Weights of a small GPT-style language model, trained from scratch on English Wikipedia: vocabulary 8192, 6872 steps.
MLP neurons of a small language model. Each row is named by its layer, matrix (down: output weights) and neuron, and shows model dimensions 357-484. Each number is 128 + 24 x the weight over its row's rms, rounded and kept within 0 to 255. Numbers have three digits each.
A block is one neuron, or neurons of one layer that tend to fire together. After each block is what it responds to, as a language model described it from the Wikipedia text at the highest values.

L4.down1548:150159106125098110105106117136093160100207098129154151087112109130144144117133120133131146133151144119167138126131140124125135106188121118128174121119148108102082173179162112149098134079064108129115166139132093127117159151163163153178112145151114146118104138145152144130102133140136114083176097136111122152134137177134131160146157115095114104145155139131108117107176113132131114148087
Responds to: Section heading closers

L5.down875:113130115125140126119153160123128148109135118163089132124113115133172131130111126148152139163139143122116148118097135127144168097154126147128187113123139141142099123124155127165099138133122145162115131133109122150092081112171127179146150133157104135168106115163120095149084171150180140131138080131134131129130154163110124173130120132111171144147144110153131134158138108112096147141130
L5.down894:128095098148113123157164130114098114149133106137098153140070113107152130110154106090171155083136130130117106128109084117119151097132147126108160145114091112118112141115058137127140155125118135142131133168132149119192093101171102139115134112118133125105111165159148102118166154130126159124093128159144136112112114147078114130123164137152130157133119145109139171138159100129119098167136
L5.down1542:165125097147115113112106103117091151178137126060148082121118123051145135118132071143149110110129139131093138116170102113182145135106136126123137147120145112107153151083108119114166148190071147096111116093105145148135154138120121152127146173131119138135132142139109112099124126124105152113144118136125072163108155123135106147093120086172144117144140148137143109136114145131180136107132
L5.down1659:098144100129103118121111118178118162175177151141122129108182156110144153125147129160135162137120134123101138110110141173119094086082104171135137134111117127126145070089119116148114137108102133108129125106167093151112098158101171132115094162164134123125092096145120133112140095105103184144093139118115096151097127135137103126131150120109130143114113128144127086122105103122161133137181
L5.down1704:120183157103103099164150125113100116112098115123123099083169147089103099129157099107149147142131093134095115115119142123144132136136112110115090104125116124155123179097128188122096146124147112158069139168130088104151131143080078144145126160146121072119102143137127153157170076103101097079103187150156155141134108130152078096141095118133081154138137098142107139167112096127120118142089
L5.down1783:120151080100126067149108129104174130117127114112151148168148141084136112105124125072072121144091105110111127113141126165171100124138096130110089116168120081103086096158171130167104148124116114102112140096120152104127190122133148094137118102163115147164143145164082108118069142108133111143154129150144102155130132121149144133181122124136129158139117099114160144075107137075104095123146
L5.down1938:130136097110126140129154122151124112128093138100084128167167119135124096114159138109123098114124079122061146131146133154103146174116129128110110101140138141133129129146119135110154078143108139156134120107103165163173110088125095117137128129083109141127134159206096105104196134125119125127121136163124138098132119103131134140157110112125090104149121171083109136115118174150135097107108
L5.down1986:139128106088133086118142155117135136142156158152139121142129145139126139123140133148159126139128136128118113129117104127137161139150122104124142148142106092085104132141074151057113117151164104147159103173132137138157134181099087140169114125118116135133105040116088078155151125134117102157135159114177181115130134140133115128104145176139211155118147137162122112146100089144108132104113
Responds to: Heading closing equals signs

L8.down205:141095122081094126103128135147146118110128059112154117094117139151175115157106118111146090133092128144158138127070125124082126121106142117044134080119169159096101164095133096107109142129155122141152153138108150101153158137123145134142121143150131082144150100118087111154103127105070104132144113148132129117152141085111159145159135115151114112119122118111160112154116139138132147122100
L8.down359:110114143163100146077071108167059086135100138106100090137101143113107094125127112135123146154108144162107071147097153117126115123119108105097129124125128108119136122125110098169128126159103142127114100124103126121137139127155150125133109097106113150120136172121113159189119137138138097123139135150138075080124127169116140111127113110083132125137114148121144112133123138135137094116088
L8.down511:169100129083146126110117169119107147135153156121133147120102126112164103143155102066116109146119124174150124149124136159183132154155128147117143145109150116163182115141119114140179114120124136132155122155096143102099099171126096164109119160092105104164138152177115123120119108147146098115119108138098136122101089123119170142147113122149126196127174066091153118151164101153136148125161
L8.down806:158145119165124127146121131106160143123153097153111137175155088170138122121147157162142105124132184115122128131132147173151109161130106118117094165101138133139118096142141086150140154145093173132164116161145078140148125112095150076118120122142108122098131146138144100129176078128086116105178128143131100134190132112164139165143153167124151130149145102132096144129154143100136167102146
L8.down1065:129102114105115135193129101116156169158148128120096138190115132136115095075096103098114163146148115113148091133118110106135125132136156098091144151134133151129136169104087081159125119137161154143073116129146145097132147122101132141138121139164186133101101132143131145120164139122147109130128146127175148113122145089180138071171124163144117098143134120160096116149132150123090148137157
L8.down1255:148114141113122166143151125091082107142138095147120148146092156149124067135127166114142130131154125116098179142127138180153137111143105119105078157154187086143144150101134144156122113120120127121103118132145112186104104149146089114157112124131142120166108126100108099137121102138123115127134126096176142133118184099126155126139144136130127158131164158125144125109145108133122100132116
L8.down1291:113084134139110128122106120101129076132120137143140132088145109147132124182100099092115085175144128136104141149096122124150105144146116110149131156072189118137107142125149109105098104132090127126110109100118159124116107146109155128153131138126148135099111108138152079141079108129128101100093146129134145123093138101131122098163106136081142129131149110153126085117107134105147140110178
L8.down2005:126114148117138119110112095149134134098143095125069140146135078126128132102118148133126123147152137127138095127090106109134131112117110126117114165121134102120116099101110118132145124090132120142141132123145131123130099117120110140162126142134122116126122089145131119156133136133124131093133127158123084151141142156130130122121155136136155111134134118132157124091154119118161105107152
Responds to: Wiki heading closing marks

L8.down36:141155118186189142133125111114120140149148124112085126142156128139143125127129126150137151141151105133123110114122140113128107118103134095090124112129069116112098108080109131151105142108130101178168117190131132143159107111129163139113153092132118097131109129090119090122116118097154106131116140111147106132141165134127149122170129112127103161076118118123135099192138128115121145151092
L8.down111:147133134119137131156147114117122138174107102072154114149137157123102147110162124135124111137165121121137122130134166149140143103097125147090181148120089128113119094105110129141102124097152137096160112098183100153132145109147128094139122103156146165148121115120136078130144095070113133119089154126088122138129153138154122139129130121120117140124123123148152166087110123093114130101119
L8.down221:122158073079147170130116165144167097108127113158161119120095097137138133110130150168129159123141135124106090120145142081111102069156140107150094104162150122064122156086135124091124150139118144114153124084114149151149115134129116190125163130115109124125140124170070120145134166162142114106160098151133107146079116151093114120084160118133161145167144107101129112144131106130128100145085
L8.down351:118138097112149131086125140118190142127127148125130148105118124155130109121120144102127100170158137118125133134166114111119107128179138133144137122145151079131157161173141100109112171131108172105112105166101110140156106138137136174152129102113118129147116146098127127106102124155111085106168139124095086158118174178103114134104134122107146156140139082105093145088099128133132125133156
L8.down437:109142097164120138060132101135158100112138122153062126138125095103156163092123068134141118155118095144152150131156104117116135147138156097154113111150142122149127146137111141095133110160082110115093140099109137160133082169117094121138084127102138162121148121144128184177137144152145152116089111141104102149188119103123162091140141164120132134124146114126151128078094106117170103109093
L8.down634:157127132101125129154135095145104136164123149096148109112142117127101107130117094146158127127146126155144130145158148149128147137146139149112149142126123118103120094081115147158121183114112140118141072128143123127104086105135167118155121078155136165127092135145107104177090085136130135077109106137085120177108152124143151117148110096175093102133109145150142149126132145139113114084111
L8.down1892:115135146149116119145093140169166143126084128120116097110165142048142078123117114120154088084134160132166132162087148153146130125111138090100095162163104152155138133115129102148147122100119123146114141148127123114156170156097110171074139098142134117141147119166141112130135113120122130126109114121113120146105111132131119113149126170120156168140131171135129141134114121116141160139106
L8.down1905:165118143099123131129146159169091146139139086149119151124147138118131154154108133136122117188147149140125154147148114151174101131147167086144108141127117129095124143130119105093104117128070111137150195111151169144144113120122099162152170130120147167111149114164111109105112116143124163143128142139127102095131126107131113110146131178158113165178131093150132175085087143159132086149119
Responds to: Clause-joining conjunctions

L4.down634:158156110138094132120109116099152142094131106121122127157160110165134112159117114064152131095156081127115142142104145150136112163128124110119118141081169149150099089172145126143139121125126174124126096159095124142143173130081174111164099115108130121132160097107126139145133108109150125145139133116071103157102082143123153142099104153165122110124179125122137128128130193137161161100137
Responds to: List-internal joiners

L5.down25:103152128115151114109093130119145130118072161145162166132138093113139134152093129114122136112079136183141139129161092163137084182155130135115119154091128138121096143171123167089132147154125128150138145116135098125141133119132135099115112141125117161175185113150050114159145121088171070121131104143103110113150125131136125160117132145176117123117140113113094180114119156110117159115123
L5.down168:148179121098092101107107112160146088147151074106159129098114133117125123129132130163083145136136131121107156124115103094095129101098127129118079102103157101143108129156143144075133163129133153132138133119098137113139154136082126115153090121090161156111132096152139109141080124152146121137131115111154115156144141115115103135110145129135092161142109135124118134139139092095102140160156
L5.down627:138171109143124129089099137143154134102092099121123108141084121105117146140138156148107133167132107098128098159112133160138115113155130098117166113122158137119136139152126130133112106103081116170142124165112159087141126147180121121152111102111173106176130069144136100123133067120125137169112137140151146176107106182114148159105175128165124130123168124085124139090135140167138127152114
L5.down768:148139093148103149111121135114112126126126136133174127168137139150151111095137117139124128161112112137106110075116129116139137091139161121088162104098123115125072161128101123121155109161126148126129164124136076146120163126086113150135132121114129114149101119117111116148171143128088088118112152111151092150143130141120127136113126099102125141102131097106116128167113132138136197144144
L5.down847:117141124098109099094142153146146172146127156137134161130101143120172111125130100157136144147099146127180133088150093165130134153136093167126100080126122145139115146112125145116124132152081141139065101121157150086170083131120073131134143093146137139097127074114146118157194164125155098171100168123154082133167130145122118121123145138141100105119145118126096108126135153146143138120113
L5.down1053:147139142117119121119154170173141133111105157131150152124110150155109122146092114110111128089116098096098157141106141142147111116132106114082112115125180168129091147104136182119108114134164137090084122116096098128101095120144149109137121078121114101127150103148130124176118157167112088109096114158087091147155157138135148120150138150119124151147093129098139187126155138142147154149149
L5.down1153:160158141127106161160119103139110145104123158138137158108138145121143114134129147143116125095111137125117164089121135155120091146140114141112146198110136168133152134134148099132121146092147159161143170108184077138118122127097159093151126120168105144110112135124136113171172113091094183122114115096128108137129125063164133130082156123173115140104145129137133106096135111129117143153100
L5.down1963:099159117109136146161158166110121134131119122140101163119096122143173124136166156124194134156159098157076082135143106126110103138126171162134129125103181135129146152119089134105144136145148108126100134123137134126091146115118136131142118150141131154130146162151132130156140163117108121110126126119118139170110112125119114151110145090153097131101116103119163147175088159154119122095129
Responds to: Conjunctions and list separators